MLP neurons of a small language model. Each row is named by its layer, matrix (up: input weights) and neuron, and shows model dimensions 128-255. Each number is 128 + 32 x the weight over its row's rms, rounded and kept within 0 to 255. Numbers have three digits each.
A block is one neuron, or neurons of one layer that tend to fire together. Before each block is what it responds to, as a language model described it from the Wikipedia text at the highest values.

Responds to: Words opening a new clause at sentence or paragraph start, mainly subordinators like Because, Although, While, When, However, plus reporting that (reported that).
L8.up207:068120153176099164030115119158161210094124227080127140162128153080153110112151112103101211124094102118172105105170074161177165133161138120079072144146082083078167162077145080101148188132065068172051114144126143104129105133199130109107130100095145121162133142153127132121087132124130138162141088106198140133101147194146171112132110126130179118153168133098110055124081081089132124112103
L8.up899:104179131170082138098107136085148188158113135123090151080113131116149100116089087188101184136122071109129166080145093160174088167164076133080026110145115134183144137127127150056123087167133145148099150102053143120144165131140144104120107119104159151153158110094104080145080135159059129132143065094165140122095155193081173146147128139158176126154157118152084119106102106126100175148078
L8.up935:089145132119049140135109154122124171140126105133146145055124155135106150143140113183117176139096122072114132117113194109212092200197149072068083134131094118098113131107122133090078126112105134082100141197179099162117153126104118111135144164115198072159118146070107093174062087123093146130107115061175113157114173113120175115101109152158132129155148104139138093138074110127136161136143
L8.up938:184151129130105171109100169116163220107146137101114201136147104151128181130119126115109118136034105125114102124181042088148100177150133134123102106121099101172078117121086135075101130122117111136138087112115128123100154125117133119161172093069204098149154142118122081145083152136091137123125106111175182177128131145129160135118098101126138097140161088187077092145098105153102175120185

Responds to: Tokens right before a date or year is expected: prepositions like on, since, until, from, century-prefix digits (16, 18), day numbers, and born/Died/Opened fields.
L8.up51:132166129066164102113172108183154164142131107134172127109171122147185154077157101142080121121106111190187125133163150101170129122170123125110101108180126079164081130215107151116101071094154130076072149171134124174117113114142096100173133117099162149139152150118092061142103160088110135106103141104165076130124169209084127119128134076215133155098109072125095161108096126177120127111146
L8.up761:104203163116097186081156109140161191101070157160125156135139203155124152153117137153102168102105099150200144159148088145132072116155163076127110156088111093093164105140119080112089108182150127095085120100111102133124153074046121092147170125111131124086189149133101137094136146101135121148091169145115126152031146177110111156089153150139133119178133138117074129158170135110137134074168
L8.up860:119133127091086151112130129085173195127177092121098196078124168173171185121135150112133144146120119157152153124172114152198103103154142173122132068155075082171093130153143152095098115121117079090074146109114182114089136169167147117095155170089173075091086146129167079119096120124099100120076159179153164145123151173052098099095141123117085158124113087131099113083148100112133098090128
L8.up863:072129141089162142103115115123146151099135108120126182113138114171115161129143140110111108130093119185147159155170050102147099168154136151112101084154113082176119122177082150126098097113146087105123145166158112157127077088107131110124130156157150089149117175156118128104020146117139156120084139084197096144084157133110163137155178128136119123170121176151040201090137113159106174080169

Responds to: Incomplete first pieces of multi-token words, where the continuation is predictable, such as som(ething), pro(ceedings), Hatter(as), curr(encies), cal(culated).
L4.up41:136130138131157108204128138074092136066138121158108202137134160094145074153101121157080127153092083118132120088129110085118075143082083142107127104098155136136130107100123123073121098091081100125109122094184133088152118165111112113166122090100104134189078132117148129057118114095125089166125118123121136059156151122119108099064140172109119094151129118149150141102112039145104101117154
L4.up310:164161149161144113192121153089133150145149150175126168164189088127149088115151152118143083149125024131150155003161118123117127108130137181157120104147163157125103147155142131120103141123115124102115125146180112120137166171143143161138159155134136128134106123128187150064140116065137084104118156090162116123155143153074133106172121137128174096131158110202139115118110137079169140089159
L4.up933:078143111107131114166118125139146165088118131119111169094121166124147104105163130154132074103134095088123121155130113100092086131112073104084124148111085153176139122068134163084125099112099063126124083106211127099153108154135135139128181071086105128086121146121158123173125104082112100121115095076118134086142159137146148087070102176100151114142135100120137079087113151164119119094116
L4.up999:100125104129148119145081130119152162095162156123035151130119072106127085124094181127125110104118044077095164109115130098088105107117153167136090113138101119167126120104131152106139186103173116148136128111189104108160145180099144155150147077095099136097165107132168135052112141073129106111109094123112080064167142084115091070085132098066146138129131151197152100100091094120122112083120

Responds to: Tokens where a date, time or number is about to follow, such as the dash in birth–death spans, "as of", "died on", and "born".
L9.up788:107179181100041142150127131148102172073148146096134146106139074126120136118135119152069120108119113146141114130153093145151136093159107115147052111144120120156128119131119156114065080117142129126111184099124148131172117080095124122161122146100152133171086143123090121101060150168120168119107171157170107135089120170119108132130108156124149120135162148203115142106133114167105182094175

Responds to: Tokens that finish a highly predictable word or set phrase, especially the line break after a Wikipedia short-description line like "Swedish footballer", also "°C", "aquar-ium", "solo career", "senior team".
L9.up339:114072134139104085136128204122081148215137138101156060124112116129099097133127120140074114127149100190141116135210055099103138101091152124153063093144115133160135147126116143081098144087151099173106126159119132145146147156106141118077128121144162124149137060166146126147108086132108178143086191125146130113150149138135106148154158103120110117138091128096105153171189219127216083102095

Responds to: Short consonant-vowel word pieces, often ro or pro, just after a word's first letter or hyphen, as in C-ro-atian, post-ro-ck, P-ro-fessional.
L9.up953:091136171103104128049112137097099156198080105089106137092123149146144131092131118194171182051157148137119092084124129114189108173142133149119120120192099107128155181160121166091091145151125148099114135097162162128151148144075129094113142129109104123205155081172193105132109107128190120170121105129178183149100100108103151107122176133135150070140091120135111168091065120118120181087175

Responds to: Numbers, sizes and prefixes placed before the noun they modify, such as 13 Ukrainian regions, 850 m wide, pre-tour; also table pipes and results.
L4.up234:138096145119149132162108105106139132098139069139128082133109147074123098130064125117094085118139190114131110209142138135132101110139063106131139148089136140144105101127122142131142130131084100147162116139133166152156058125097161162163052098113109160124124133153127173164122146067116124088139141074095103136106112103137132148049111177132188109119148135131131133133123109158120138091119
L4.up396:113114120119158120092118134098119128069109091121120058101087101085076126132111092132144114104167126130120086185125107165106090097111096091143136158109126146136065152073110131146159118056125102156145099107077107164121074099138183215143094075128127157088101109116074127138127126089139123102152103107080100147127122090131094091069111161138151103092127126089131104106119151161109112160076
L4.up409:139151094079145129162127095185106199132086120128102136075081140121167118096112119129187120098161091130121108123080140183091131113123105110130131137116181138167159098147118154174185114121173112183125073167114140164120088158113158173169100134058149107177138109078118184128158116121118163115139124143075108117131109065139144098107097175142153117176158089124141103135143177163097118186136
L4.up598:159145137158163134173125154152111140123137167129120118124095089126146139165114114138092137150147073171124123121119165153113103097108122139168114176125228167148135131140107148130163194058171107149133127141122132117150152155113175144192133085127199104197118111126093179053114154096160136137177123146120148102133158118109094172091137176178193110151162091149138111116145154136080123203161

Responds to: Adverbs and degree words right before a verb or adjective, such as grossly, deliberately, especially, more, very, plus "after" in "named after".
L8.up66:061174172128122098111071133145117118163114137151129161129147107148096118075094079192167152170132159103125140155173144078165170179177070149138087141099137137173081099149142159113137179112074116103088145108138133138184132156131094113142126129133138144164164106097124142100151106157127101129143118155131092191143148149102159190116090151131109090121137124076089154114068087150133130088124
L8.up389:082131148075140096137095201101138122174140158136114134074148108094136121137088066056154155124134148099120192066189130117155155166112074105123117098149159155205068116085101104115117062090144151133114098142184122087086144154204137126098120127124161116152108142135115142081151125126148126138100124100157113153174132138130126183118134077092142118063132118122118173113160119159130111163155
L8.up491:156149115086136128143103097076162157105153105134126155136151086129147144183151119107157088131196134122099140081145093154106122179109107098104068130166168103091070130159103137142114097115156131118166137116106171061110087198143132114127205124120150128156180185085134077140084142178136156150071129171113128145113152106096097138125154085155095139103169142150067140087149124105149096195148
L8.up815:097095120117109121044090171150184127141166154128167106134151070123148171137126065117144122115133122090096166080197133092088183146137117092181114121195143080132115124142151122153111139054140117118128136103109127099094154147164093075172173118096082122135193099119149169144162117208170090085124096151114125129147134131114146120194149073177126191147151142096121133114158128134112071144131

Responds to: Line break after the short description beneath a Wikipedia title header, as in "Croatian football club", "Species of moth"; weak elsewhere on mid-word pieces.
L4.up479:101176161129112100213135082128143156118167088076112153160158157066139144151133188135129183152108093093151179155140121095109075134179183110119121100059153080116128140118138156085138108140120122133134101102150123108111136125130120064106159081077074158149108171151203098184122092130122132191092138123173091109183174141148142140109160100070173146156066145145109123121137060122106186165104
L4.up634:090097161154128098182130150134109113151205136116089158111099161075067155146141151125159138146117116077147161074110128102121100120127127149090157117133166133076095122106129123103153135084149135111097132118106161116150066121122144198120167078162160109126097170161168157134126159127124086146123099139098059086223148108169099110150141090084082153123093164131149123114178134129107145082102
L4.up761:145126186101111128120059126092094184212120131125140159097094094160123176100126096070145136140116197133149096188145124137133119137159133151177092120064121156211090093160049185093174138141123150123047166096153095104136147190111149125143108124113109175150108113130127100095133089152118127093119189106119140153093174130128144116108136101110187151106121170119108122186109138145163070082053
L4.up762:088117171187140114088141134127142071139188167123099104169125138123120128099151134148107109136123112114163126113175109087129094120116116120085123133082124091116088144088136119083125119112072117092085129116100126108138071113138069124100119093187124106092094160115138131125155126096151071142115142123133117115193142153156111130055112079097109129113096163141128162115138117130088126094109